Weights of a small GPT-style language model, trained from scratch on English Wikipedia: 6235 steps.
MLP neurons of a small language model. Each row is named by its layer, matrix (up: input weights) and neuron, and shows model dimensions 160-255. Each number is 500 + 50 x the weight over its row's rms, rounded and kept within 0 to 999. Numbers have three digits each.
A block is one neuron, or neurons of one layer that tend to fire together. Before each block is what it responds to, as a language model described it from the Wikipedia text at the highest values.

Double line breaks ending a paragraph in Wikipedia articles, mostly after a sentence-final period and before a new paragraph (The, In) or a == section heading.
L2.up139:527465509505462466486487544537585436486511404428438464555542550467478517390521478546464516403477582475483569400448525445554533538463541550471552489525572535511507474479522391408475483420451555476538458571452492507520460427472498406499473498601482585539538500435512592487505417479587491569
L2.up384:483531541534488479477537501451381461407539502508553425494546520487541435536566527480510502425522555458472489483553428501476452511538525567447517502537484559456517482578530433477484500514497476479513525531453439425435451431473499529433415487584530446447443486525547512405480515439443494486
L2.up514:510508475460489464499437534584478604482507455550504572534517495492450477523559545494404582564555579463534472523486496564507498518485465499468598610595481464528522536540552443442556448456505539475449541574465423439500558558515506519500462536542501524531479427496499473425427507479424470505
L2.up521:572523425489509476476498489510517492498519525546407502475536556369527471514536595516451540597445486535532445430525440448492467501486458424493454511568500481508540457487483470478575530385520531408486468440413455552475459568549489520427483550507494436533435483559442408518459404445414508551
L2.up1232:507484550559481523463453537473395503549456536643514511472492579506448526491558470495460527621505468547492483568528405522481474563513436442519506531559469471484457511530462438519485504467537594522518642570497484454552547464552457550485446471536594505464477541535520500512453394455469448512
L2.up1324:569455526565467565505526419484433517544435539524437458444492510558454458517570488508440581576598517555514477394540551465446548447472513529512440505505453534596589478525473426478477502557532502503505532445522469486499454598547454574518500503478452525465399441514437496554522568440480543501
L2.up1428:448462461513463454590528447596488433638526594643466555430501494503469457405524563552443424603518524490442487387467486445474469533475514468533534532541453492485502492538542440537460512487566563486497474515434525449522486586579540526474414511447448501503508437466538520502445446495586540498
L2.up1519:496512523437535560435498492458546488513451442562455466537479472582515516471458539561380457460463506529529519396524397506476491429586490427433469557544517420580411539439478488541513516431537563466528517488510445509533522440535438425400441585578406463512569471525478505506502521493468517450

Short word pieces right after a word's first letter or two, mid-word, mostly in names and rare words, e.g. K-o-źle, S-z-czepański, h-ier-archical.
L10.up1525:564475561408538484537442506496528440532496562448434372562514536561484517577499518469486381543461633573545546436484520518462566424459530585483512572419476496446501526502455594450499460583523458636478511516518409580370529463467472428557527572590433477541473397564542525535508487502582493454

Hyphens and dashes joining digit groups in ranges, ISBNs, dates and codes (400-1849, 155-156, TAK-385), plus units or nouns after numbers (5.7 m, 341 people).
L11.up75:463566542596494511510511469537484486528454444553548486511421490438495548442405460410438493455495476477455475570504544498580534459557434511581561432498490519526444583453443444505582517501532419432530512494583576440509499473475493570556501517607380533425564494563495556483537501443498541471
L11.up415:435450538491488580495544545447477489601544469473538552442486531498469435428505569561475479467515484471532547542506526587536506518432630556434523496544539487439423500570489601545500470459535517522428482474450529549612581439569493505550478594492481561486505531406512481427552496532516453523
L11.up563:583512551516586519484439512555521491487456504551462514473475476428409506548412508537572564484440458504486404498431478519488506489435512453468512583484513507489547553617552571459576511454446447425521554424608428447526544437448427510459516520498585534606407496458529459561426476521408505491
L11.up673:468444516356527577539497474490475503575557507585483568531524494532488476492511517526456450524425467523443455576502548509373532545512517441525469549583455530464472457479534530587544507500484553544466561433411475400482566580545413539527472483382518545493494511404511627517496501474498534512
L11.up916:445418492538560476474536462447531549540564508546426473427411544592544457496475470442448458546558476521553490637580593390458577507439587498472503469470544434509477576504409496434532540496574584520496558469473477522508455543548445515568511427369444487430508543457561501423572529536455478539
L11.up1144:504506520473548569601450479545498506608425447490501575432509487486462511502477553491461377514513536559421452521516494464573553486535492450525515481420415519503507544481505536483449441416403488595467469452527546528532496493498481500599519495455603520427485524430521475538665574438463433455
L11.up1389:479435523520567464466412443533484520560485560511493490439409457509434602450439513527499464536424496588488515545402425528538480490455423444522431482553512501536483538627426491569563520433552498515468572545541410523550511472476432535566488473398555554521430518480493565533581494467496521442
L11.up1392:541527527442511529538603509469565473422484557488416529474492461535537472542442402478487507542514466530403539492516548552489509523418518527503534563524551430514494510546535543618450525475539456528398492374447421530543582491518583459494425517492562556493442467430466451495478487487552498499

The prepositions in and of after a noun or verb, usually before a place, date or topic (a town in, Palace of, born in), sometimes as word-initial in- (ingrained).
L2.up23:472458415513504557509506603483496553514591451508516575474533409504456484508549523556485464522539517536552555487499604416514556517532491468425583451452472584446593576499497527452522522484483476505482527482412537368614439571558544520504574535494528379561484613452503471494461477496581511504
L2.up72:466485532482534552516575482531478489512484514529411509582452518520537467453522541442495524531468491385538530379514489574574477481546478513580573472524516505498516481573470483416465582502578565466408446444513495508497464552450530492595414425548517544473532527538559512473515459530493474500
L2.up75:610481441474482524475490442537498457397541531622572395662437525436496553585497608591547549420515498610457493536539513627455490558609548412517556506435504542475464549521463484368469461415474515430489557514468485408463505543519440488541388450544515430486542594487462522523538531527459533486
L2.up262:486474466458497493488482562482433470543481558581395498439488527572490465590602523513383451555452557515562510447526525516561494551504533518468479587513532447481473431508591454497459522406598538617512512521506524504528560528472506540501464437546482488579460447456475543516473530509488487552
L2.up604:501391456602511610484527491454514453489465526448466447493519545561494537496449509471516402620460519565512529601482611543454508500484503440520483566539523425468424512530430468515484473476551513506488463537535533509535539568465520442470419503570463563414506486512451555562470453529544472435
L2.up1030:484491441527533660516529462487444499515550408537533454468536479660444544569525516535513434471505522440509544531534587426456521564430505495494501521493579464624481545413504587530530515467522441518531440545435508499555578514456531472567471453542473481490484518480538589490473457502525521479
L2.up1286:578381496505560412579454487521537468558466485614488481546579475399480480532412450441456419451541510497509587533423586524531600470468513574443501452460523518583475519520548457533490415504599422506442455510434378553535561538529549629491539531439472459532520450438548536421488457499568463527
L2.up1316:495467433434547569504526522494430511469485551481407508560417519505465520558467456399530507564525518526524475486533530612493497591571485492567544424407505407512555539527494492456520464474397514419482490443524480485516483620429478453489529530448541524465459411525504424470509586465542569430

Words that open an introductory adverbial or prepositional phrase at the start of a clause in narrative prose, such as "In 1945, following", "Under an", "However, after", "Instead".
L10.up428:551499548594513505469499444507508528457385563459578517518567466585439484535498489583477390571496502484500470540479550515510479484491455519471512431511479438451460543491549537451481504539397587481506513568519364508537572531555400475564557458502474531488506436453546429479474554448406490522

Prepositions such as of, in, on, about right after an abstract noun or verb that takes them, as in impact on, aspects of, worried about; also some table-row separators.
L11.up5:550532544559478427538462426471485542481569574461431528515492570577579466472504427488527443622571429528555580514435471547527460404485500528534438526452533607507573505566520496433516542502474502508537466460556531494409481470557554559538507507515446472509521510485590492535509484476492478442
L11.up285:493446447535447485545542530511512493503520513537556477410563433487525470587566504486588553515453440558591533572442559529484575449432476465561429511568574470491480504493456490571528527542508567452531473455540470452474512613532536532496473445516520454479492470512522486515507498486431510493
L11.up474:456523475546492530546520457542493534489508537465455485609572561447556512561485465489565535556578517617573520514476405483420401448459484553434554539531524580458587385503512518520547560450536548517450529465512547480499539458568501536404511384476522568461479538524439475505575479480451502432
L11.up862:522510501450465575475539498517425553456566490528452503497472620517545474457498506504559510467520488589536431567455518516533509523517557500452478524450530426482468576546494592482342501533565474463500580453492433544497421426490451500483507438461565453546541505566453535510571517499498514566
L11.up900:444455585413481483523531496426473512541493522444457574504603531495617500493560511506438478549571438607514469548426508459565527363530502432500417473556520461540483462542438484402436482501516423467432523473612543494575459573572451556456472598464515431579485564450485418567481533539530539520
L11.up967:479553542438454447393481519425467492472523536491477486534587557498501542563519486568452459490419455517518548523499463469604447574502481544482542476420495519471601548516555513488460557500536453387465438446497411534431462521391472431451609544464467383511481533530571521565463495486425533517
L11.up1012:523484533563481451449524592553510508539461471531500539562505591522508438474513415615465493534468448511618551481550490524592489421544536476439439542443578413542548554592513493539489508466422500544463497510466491550499639433427470455396456557528509491430491506455525504527502565511476490474
L11.up1329:441410424510500441447517518517455518389479494536554475533509505446466529551480592510476513500473544493504541396483513460475558477515560492518417523475459462487480469549497542466476539494441598540462486514446515565469528519544517519489560486522476496515502568430357420423545521468518497448

Second word-piece right after a short capitalized onset of a name or rare word, such as H-os-kin, S-z-ack, Ch-ic-ago, H-em-ipristis.
L11.up163:462494534447589505468521519416499509535531517420417471465482563547484534428511518517542421505575556607512580546463431556638510495468472509540545550511541599467400564541561556553408527508555423609460441498596471515515505481474541522493544580475519506478517479393505435555501524422504461542
L11.up369:495413427437434381580450565478532426575529575447374509485481579560478508508519411509527485551427582497553556504476551476564509538449548596421521453482414517545498498459539475535547482546462537479396479429544588459475464465496577584551436484460495500592441406532555519552445512551484537530
L11.up450:571520498543519435533467472559506493515563447473477588465510522542561473517560471465485468581441495599445533480439515528659560523507505550467550539437526497536388529508470494367582508531508523551511464513488379494457477454575558466581457579526564501469504473564491576449579477436522443531
L11.up701:565476465571517533545526493463511528518551563434496510491495488505550427572595546568500522503553442494399528488503478533510483431416635548530537463554559539530553519535439551589485503538549454567520555549544470556417533489568551495512440428557486399533466524531383522473454485504467468517
L11.up739:600473471536542484533437508482489561568486514564535524433425474510376433493491494482581472495526502494466535473463476443634549466514493471467521471462536566489508635474491525473514515516517575532515479515513436531608478446482502476590565482453476404504573493513489465520347464587535518443
L11.up1179:547455485478486534467585498494488491528505497496486516497495452604423397509496490504511595552482485534518493557548571478527596460687492582496532514533412582533502550535504556554489527541479528456529463439508448565568460472493555562503444509461453528440482499546559490539516577446444502524
L11.up1195:589558567474501443500561542542576519537485505479517461438531544542564405493616545545423496553594518473434520517458510469455524554460467515494454491439452473440519523502493505488413557529503460522574438438556414517457494496454522544561465511452539494462481471527555496550546536457596512551
L11.up1525:587512595492588421478617500447547518658492493464496532498458507546599486490527520548474468467451540466503650484435421473591558506415599562439474537535504499522478547445470526519496498514503549522443533575470524465486589470467460478555487580556472447494465430568431553429474466484454520559

Words opening a new clause that will take a verb next, mostly sentence-initial He/She, "After", "Thereafter", ", but he", "who", "that" in biographies.
L11.up11:569408591468471496507507456583570481448511430607366453536537425373487435523579526482478490562505503628508505509507417545462444512392446519532536512472539513406509601526531568566450540418441470452407507597539462533509506445551532457552395458386366505464456475598634493474451470524518570528
L11.up46:527411515494533370464471488506465614575466532422456508505525472505529474528498521454371581591493496520470501491546526438526517494462414554512570507521477529523564546478469479465461502498521564493481474419537538495484449539490534499600540502466553580533448411443415488524528466511510446497
L11.up238:491459609459531554453538509490531523542512465542436583509589418496393458545507514423430541495506577498536570467529578550548506509569534576470512535399459570419471476482598426515531552513541478593411471540436538478488445506484569431471500516433540604478466530591488595415448441432460541519
L11.up275:470571553502454383484461501546510532501539497516490558525457450448434531446581468450469512476587491598591469527577502539455536509458470492549502562472598520563487551572503465449479486502438611455489530606447575444454488413414536480477456595531475483557461430565465578413597483394509557480
L11.up305:510540588402486504524495411425517435503448487515557491537542565496572508534477571463559576454506552563471502583421514505500571413505507487574511515464524521446546522398473576491428545501471475424438501544492513491429530547508471478550518510518445531503445529466483483550441460512498504516
L11.up696:569476553468505562451502434528494529504454521526494508571568423510457486450549465511407575474442531605572468461499451416523492481389480504511463499506521516498560439603451414506614484500428524494524471491400549596508486411505516509531493478524492548439518386519406536482538580499512547589
L11.up1017:498542516483510445455562462445402533568448532505521432542515564498565492549506567517551487466530376515546472459502486448486453490413478587509548459500583530448450479566501543526530543527471558508472459427524591468551540529490555484461443503505466518512410460441515486491517433477377485419
L11.up1509:552481501536482509477419439574557548504535524450536470529590518504530562496429532532508532479511444482546471539391464519556573448393505558514498549437442498553544483483561598505444545404392481527568440539485527485592550520545524448449456550501522472389411472483528569444471593510534551455

Single-letter word starts split from the rest of the word, mostly c, also P or b, often fused with a preceding word (a c|annabinoid, of c|argo, Fort P|epperrell).
L11.up224:452489557443458500485538452488456548499540547426496546513475624543563602443563438549575435459449500624453478546573571539505405600442410477565496532496502478459492529467485415493476436578491579531518484538521536495504446465448464425527465556503490412457533498473552527521506463471637546499
L11.up240:588462551455509604409514470489470558522468427539503523441520499432507534479513516524458488449454585501384501473570451607547475447509495478522416544586485491485585490497567517542451518529489531532519488407567478542526542459479487608430576481439505531522464538507517493476431483529516546445
L11.up326:530470416523478497461551532541452634539517536431543547465487454403519535645551402626439584476539366549419486452444474474549520516590509586541475635425506407449450559578549525598486554469520502556486590504389535472494527557438449483516506540481570399525511478573538538509553541589463494502
L11.up557:520498496476520568494531525521567566443487493527494480467566543445564482526578507421529563590415549394485535553551462467540608505536510481529485499477512518463591572515504449553502508522592522561517541353468493600589445443462520513553667492504453474561501516464438482489432517493496511524
L11.up746:548554540443443449521534510555490570406610464448459526534496483503598513588571553531512531550529439494422490491558546459545493479483466505450520618557518534498490511554513502461483573530499514580489460584517507495584544473519494559533486546548502572548600484492506438497529519369445496531
L11.up919:468487503431440498513549512433573546553542461538520505402507562580483497547516445523487527565420529477501516487486533485466496373509363394530525481553546536529449491507485500502555542562505514519498505468556498444488565427524448511464497458448409517552457443445453520623473484463471554578
L11.up1063:576461479439449541530543483474501474518451531465435488544443559578512476458606534617458504516554523550460553501521499522409564445490547535586434477585630458471445452540474536449437523521536505471484482530514455436477417508450522576526522483465479528462545526496585487556546562513459501550
L11.up1265:468460435486458578410550432563517366434498456520475453504460479496514513468496470472504471400483454473464473569539537576607507421462545533453467532581536490508434415485402461595479569489501433499473468529445440468481495628463516512479483435543425498494532535475525550532489520429557504537

Pipe separators just before the last cell (usually a total) of numeric wiki table rows, as in sports stats or election results; occasionally the word-ending piece -ly.
L10.up10:475462554472489509489473529503519527568471489560487495382601430442543515550557489427457482474549546522420533473517532449428469581519488467489515490465547460541550504523487559521562460615558572431468518523546589493459518548475626471474600548482513444476589586457537464584535552503486573464

Newline tokens right after a Wikipedia section heading's closing equals signs, such as ==Cast==, ===2000 census===, == Discography ==.
L11.up41:558433566555597492447435548481588471460475549540452529549527512550562426634470538553498523492519476560441512600421559473496438491462507506520420527453501439592472474588456492487536549456536510503457495520526476474598473597498544487424532462533499488512480529477525514431456466568474558565
L11.up174:473481532459474556505461565420425558437564540432549581510557515496463522457484511513477499542536521495506562459429434487533484483475406560516504578505423530587428519440548401517408557539519564441561523449552573485551574458582519498409549581572560550543544516461535428538531552467498469452
L11.up495:624535439432455517488563548494473515558544511400463500508522502467444470468597443475457583418474534545481433468508380529499436517453474482457551532455460473500456522439592517517514534495517564461503489516569486539449463498450558412436446521462524500603427470520507527504666555465528497445
L11.up594:544542546544546426493474377555534457570506455591483516449463550460479493559497503398429464456502421466480500542474568586569539433536424466470554577486436441524459571436503485522570550466564502495448474463540538493539503587516556445454518513547491463504523514451468569493551480380543559573
L11.up782:600479496549450479468476494418549510443508537440447541503527596443403562593523480439454460477495626534568543443485535437569466435487485442461518585604549531492532533574512556444501523499532488449495464529421571530420522517462569465407484525456388518503441511487452418450410507481486482471
L11.up836:537461466559535587415543493485439610521523553498491469464537529501561632496502483515490440501502480473547624517499572515486477543522470420456543490513424510499540515482499446530547582437471471514482628530475541428571545464490514497460477552518488451433418434489535533449368518528379578498
L11.up878:488474442538518495523491558419548530423511501513508443439582585566576429470421590533445498477435468566487509556484529494481504547490528542478503471462467473530605542432528482646518473409368519547502408407467570540568535472567513518408511591477555458542491442532530519476510426522565471601
L11.up1397:460496549595440491493514489460398534493596611486426469465438434475556455527452473520535482472512474571522539488587435545487452492536505542474492523447447535491533596505399523515566479492577458501516566481512587559469474506516571467453457499484560431570544557487471463453488561421457465461

Conjunctions and connective words that open a new clause, mostly ", but" after a clause, also ", which", "However," and sentence-initial "After", "In", "While", "Since".
L2.up207:555510523425530527479535502542547483517445482393364438459433415542512429558503494447415511503490453580486483454480565421554462520595503544414540480460523576442504524600492431546553528458419515515480530577497541533517601458495631508443504535479521592579468486462430476578523479594586530537
L2.up376:489460520461485446553549544430503496601524438434471570592496381605495503486493487496521470480564508607585506498498511496592506449455558585528549544528444535498523488604436422439520521349485530541640509569492412545431540520511452504591438565407527542561426418591454516462409468501521469551
L2.up587:509528470480577531471485444397422569418448467586475526512470517511552456431545416458522406474473422586530572540510466430405489551460456496541516511420532593469465458576549403557485518416495516566522529525468510581438527548532458381462414516506519533465478504525551487480528513555499548430
L2.up674:500535481473378505425420470526577550426465533504565517524490514508579492487552502497506523499498561531481487548504480458479521517438461534399489482420581479413422443438523452395442602508525586460603517518528536481545525523474495473540521420591395536567496529588433522411572555484491469536
L2.up947:464506496518539411391422482538449505498521447525479565528459544460481401406495453485493524499433542515472489436532516554519547523481405565501486390493505520474567447470508496515414535445380499554513494474468469508499514434568436453511450562444461512571542458548482523559530620613546505506
L2.up1024:501558525471543452581512482535591470598431576524610503512435430491490408457557456479586459502424601455433429457599408419489514583483449467504513484515579482495520479525437417475567459635449500497507553457485474466514475502486545501479474465560544520583602459461486401414561598521434493514
L2.up1113:524551539456470500511399516532536432454513535434442472427451477516513538552474443474483558423543580473519470487552503581596514485555591550479597508556521586521589512482537458516559561451445519429441545501434520523565468596395511554437481576461518501643520472522431519526535581519495412531
L2.up1238:532629414456456571481492575480456569498515457620529532541476494495438457415556443498549410396616445495488516481555489454466541480527399441498489533440557583532398523460490422563546511453451588491544499468513583474444449603486503518488510479564552491457537480546465580483485563521445513487

The " | " separator between numeric cells in Wikipedia stat tables (football career totals, league standings, sports stats), often mid-row after a number; weaker on digit pieces inside long numbers and mid-word fragments.
L11.up54:535543476457576517583551489445526515617538615523477449505521440435568426481521453521524491518547509572586469514555518484529534510496498566429430468461590510519499518555563499600522516486522494502509449476472519430658567420451462465574610529488533481522503525577623571637550538553522471564
L11.up171:583474490501507482498490449497521527499418509452499372426563519576538585527520529484384567495518538541449486563510522536469391558488534517479515456478580479513545531562497487501516437503510567575481480422408484458514440528487547426570523494576501587593592449607534572469468477514514493474
L11.up377:507498443451465462587546502544601444518427527602447454500556476475576478434536572498453438482490516448403534465441467513579517537471409450464443489456548567502542535488496451475588497468513524489442478443408546540488491417513549484467457438477591519506490418391460540506549484456510517473
L11.up422:474390568533441477557541525466503486532476491554552448385583495510543534486515512530403561516497452549538505518436477529401552522422522538490524442522470519414467526519583534592460587441515477410551442554553542465424528468589567548451526526430514545574414464499499546441467452559486470546
L11.up859:514438503538456437503509562503528497532555454506451514368549516540421415456525574557557463518508508528531462523501502514529459567576486529582497561465463478497519498499471491635504544510581464531407474476550513432493456451428515425552529529452467434436517481531491419566501538480468442521
L11.up947:602471460475545503561466549470530602645531473452395436496497470517443511616425506366459542547592448473452485588502447477580594427534556460475559496527550416439470460509511367472463542477547417507448499494459519523438439518513578491554505466390502521514492507497437541433488541509443579442
L11.up1458:399510466540491484525468548508516517499462502510488501490602488581552503506530505566458496528437530490461533493568578492417532531441540536543564529510551560500457500525526506626530378531474450513453481455504498439552543529487463548423495498446511476474440511407448516425565416465577457566
L11.up1497:522485547470478534522512436534551417536465578573586456537597447440518570467480525487464523478618474579429542394570495486569499460534528438527495500557433553439469504494442542419613469566573450499461507438506377466522617486453565521526563505505490408473470509515479549555546537472519466527

Prepositions, mostly of, for, to, with, that follow an abstract noun or introductory phrase, e.g. in anticipation of, except for the, request of the.
L10.up326:407488493456466556499527456540541486474524496495552504555403506533547457529549414533474523519484552534570585471504476616557538456446500502591504459533564461475523510464455580535468535505534496518409413516481539502418502592488480608503501446535499514588518345509528440362560603471544537532

Number tokens, mostly the digits 8, 9, 7 and sometimes 12, alone or ending a longer number, in tables, statistics, dates, chemical formulas, e.g. 3,338, 20.8, Group 8.
L2.up235:548553504489466400500526592474491473591578533548488376463534449615383552624479469448587473523459488451456458472541511525435534478572423447449554460527516477459563531446464428457559441491488548541561522510469455591451491564496415512568515434481493524449532470525478432594536526499536497504
L2.up282:493563477507465444528476539554567514467478508572502401532595431459457426423533533500471510508522523517414518510524574498515484482590479489523545540505535504477531436548503535568481469502475470568450535603434582535471445501537529434551510547524467579412481500492515470574479531560586524447
L2.up740:409453572390423506536513492491450463507475546536494456465478451490548504466512475460474482547522425531581488449473435595452586469541487476542470498516506497501574465579478429535575557430478530490463557526500430487441376570506479478516483456484499506458493488415435525469495454497528447534
L2.up1088:613512500489501548553455546540579482471445535444472413475452502478422542510525472546442457568541403448478445493607500451498512493482486514513417481569553471395413498562547562561396560484456463554606512512410592540580463453585500462425482505485568445528470511514461531498406460444504644476
L2.up1162:520535524413535551413487523486490457565472495544540361423537503535537533558427623445466392562448528465562479461431457554492475543502525433455622481517559564489482561529438547521453422521549504417558482450438482436451586450546596508510464587513518520488518522551523532484482486521398633436
L2.up1210:481503522441519504447500492501528460406490481472464482417544517578451492416510511469437472604416468535407412498534527496536577534538501419451539441485508508498427577589580510605459586526514542550466482563625551504473555480532455520437503500509486536543565536482441515477544464474607467445
L2.up1311:489491586577555559539507535452539578481630436467510506478550442571456397497553417538451436536467459496462509458463472547496545487534459482488556475496566599455511496491532473563503549446478583516484616464497439498513527486469510448544541591535564532472462539495552375494510418492539518434
L2.up1365:537492574576434533522416523472485499546513476569461483444547475531605466627544519495461491453568535472553516549450554519503550553505571485484503493501530479460454512380513430436512473441464494482523581419400567467466481442512476455489564425502532599434541515506426464476509496433504487522

Hyphen tokens inside chemical identifiers, number ranges, scores, dates and compounds (400-450, twin-engine, 4-3), plus line-initial list-item dashes.
L2.up208:568454446459491472424445510497578485460499567561508510474478544459480491457531489488472481502426483432532392454486462502537491543535487624512540486524463503408557461559546462520487482463525483501487533512462466481561500475438606540527519525481495440472485544529489461510502406440555462507
L2.up264:443433515520483504510521475528485486468551406509521451576507473578482439527476428506503452519596577499455455412465443374502577546573485523485495530431436487526526575501459537575515526513524533537468541500446477518514554415423520426569491386507498491536580465471513500474452562480498541530
L2.up515:519406505548567481480518469640553501587556477497508429590538497478464520374496513441499504554483599521523564460543521500593453525506477515523443466536513449546515505432492458486546501507464458507443535473479535474567574466641506469522468556513449453511554551440527521474484502455498456489
L2.up872:447403523480409559533509634477468558518607497513486541502511486520451546488488541510514540460493480546496500564502459415391579554587502476471509454542469439502481556522512482513515445508532528511474548438576506462547517489466467485471544450427451485482571534540532530595543481394467476442
L2.up1182:558444435493498531507492488492482474431575537389538571529477540468466473461503511562475471546447474407587378457495594522479592515494507486436493540540459466542559549443483464506503466516472482433413468488416471479534521488468436513505452537619497431562547466561492515478564520459444458424
L2.up1194:501422562503475494495413506453479538582478502446555579480508531388498562520500430437533478470366536496527542528542405552493515557515429547449487568462545501489472506524507503528594523552449591501442456523419535459466494382501446503426461504413508546443505471569494483383475496538470505537
L2.up1373:479425559550517522439479431423559484542469575493474509414597555446524589540419494503452503465415526446501413453574460517506513445390513528526460474520452469489538524423523545462527478499453556477563540541480470500505495469543390357583529529485454582541556621553545510569532480451524486425
L2.up1419:618433549529515472404586531554535468519480507411510508544525459489491552493470417438534482491511534478535500416546543557511573486456434432566462504527458499474461498511617430489604541651497517485498472528399426473495562477483433536570448502465494527489496505542538514463476620547462495523

Connective tokens right after numbers in US census paragraphs and stat tables, e.g. the comma in "468 people, 169 households", "ages of", "who were 65", range dashes.
L10.up900:558422566534457492585553581441523561507457505448512545522503442506510501518428464519440517548577399489418547571478584534556528571523430481471578479555547465501410563472439574452618477557479408482406565417484505569439516431530545399519479526482484554476498471460455513480592414545499445471

Word-initial C or c tokens, mostly capitalized, that begin a name or word split into pieces, as in C+itizenship, C+eramic, c+ortex, C+E.
L2.up231:472390387447491470487468481430460472527500448540580519519541522416588581572551520522592564544457524559477534515395577382459543543517509542528513553533425497574514535602481387570466451466529452444516433500482509470582582566482539532547470453601496505417556533478510507462519502553497547463
L2.up506:477562484543473522547521537481520463479492461428493456487509497479503488509494478461440528440443465499545492460497481396445531542457432471476531504523482548488543471515482535390564532360466490568556426428484430508515499529563558451482543472487489457464542610548586539504560499475549479513
L2.up655:566486524507490586545497460465488513504483486492446488541471487511454520381431543467630462469537390432500504507485514565395617531520598543559506493574531570519458494490504465512486510433526482463440457395414474557362487552485429502486535492609490497550513499457489525502475601464606585497
L2.up830:546558481467486435481563525521438554613517542561550570341408489526468506531472523431493501386436429575454424500492527544562526455548567553464449479521516542463478549557430511517436519491553524422525418484487512562582519540505455514470606477513493536546495511520470532504505602553459461466
L2.up841:522503521395504525437462505598444526460431471502543451427566490480517526492460534396545460536468561504487524548450536530588554498426491481498483548588484480519402492527488464470465487404497527508406454511547551483476463480476475447567563516429626541510526478447481647476571443576469485591
L2.up884:518491422491552473530518493506491549344513506497628531493536580521619579494575406541454542591498414545581525483535634449525505470480380517464424555463490396389486528515488392575428458463458452434435428530533485469436494564635454559506481440451567555541449503468449529506441577539489613535
L2.up890:451493508451464418467483504502494552460538516437533540537552550482525524493520513511553662515460580519483520487478472481492552526617581534514468525472536458499549431531487489421457542439483526491491498406450453492515563559460469561544462481404391631566508493498461428517454475497544440449
L2.up1348:520480444417442472467473586549525518505436453589613478416585508571526506566472435464563555594491490499499580499451577595453507436522455598536496455468565507557452447576434404572406458529486542547572448447477420500486456460478531549463448478531584515416492537460532488456589483458552553537

Fires on preposition-plus-"the" tokens like "in the", "to the", "from the", "into the", mostly mid-sentence before a noun phrase.
L2.up127:460480505488367415455450564504478569476461548551470452501537517443487496549646509493478491491513445468533460479543497472513465540503417472419521491483534546475438450536460587562467533406595477483504525548518438542566454605551530474477507535530509632544410477535524507535519500501557496445
L2.up143:515527455494509509463525479558420513419438536484558387456502558506599572576563505545501525507416507427583514400538469487551454595567511461531426483558523540531513462501445555485481471473510518445468584522397533510510376481496519498492510555570562548448538468522495571464464454501413400543
L2.up476:617584518534534512446420576438542531497481531506522531539471479552535533491443594555560454421492570490519508426514421518553585621543547446502595550512464517445565504452533379490548503486520522489579410531468461521573569585474523549469509454504551440466477535509527509502473598511505518499
L2.up555:495547504449494470455538482521517495434507496484545561569496534540618474473562493456437379476475510506586561471448471453565490610561569401528467468579487495543478480504507446575506503461482525487506445541502467491548495475548517461361514556524428517540528471430554502408485555494458531444
L2.up639:492614498490483449483510504447443424565534519529546434521490449569526454483558586523501481545504562576476514498400380532512481448413447512452538409525554433529485514452444469479548550484518447467467508564467571397540436484522572436522520517498478428482557573479550558486480555472456408465
L2.up949:544589455457443471556521540474491429526453574516509472478505513494417506579520443549484547517446551518545531365372553517475609567466499467398473510520533436532499532547489419413531470497484562529441445477524513563599476456506591432536572499389524542480492490501501562581533467425396512470
L2.up1225:553521580434486478513527534466503479428464538490488372509535495474537518529521550513455468488552497519505522508465458501449619477452443466519502552520491586445478498435446546458548554495572518481468551468439427494511490622541553494479519535476402453540470504507593536616469537521579484526
L2.up1344:634400447513545489438470429525462530436448520431478470480484529529538532576488489531415489584503423549512563485524522465555562573453518589453463499561606567440444640539496516456475520383473506545409457510531484443448454551499564542493523556408481578502467528489513538484442506420523497473

Fires in two groups: line breaks right after wiki section headings (==Cast==, ==Maintenance==), and word-initial w/wh pieces such as which, who, world, walnut.
L10.up560:546478514554460462440411462472473598454504550483559497484484552433419543521495448529497480485393471593475486505470655512497462460468433580547439526476554426485509573490485432525507486468574571503476576562496531525533451472426597496542443445417512428437546518464476411490460461548414535517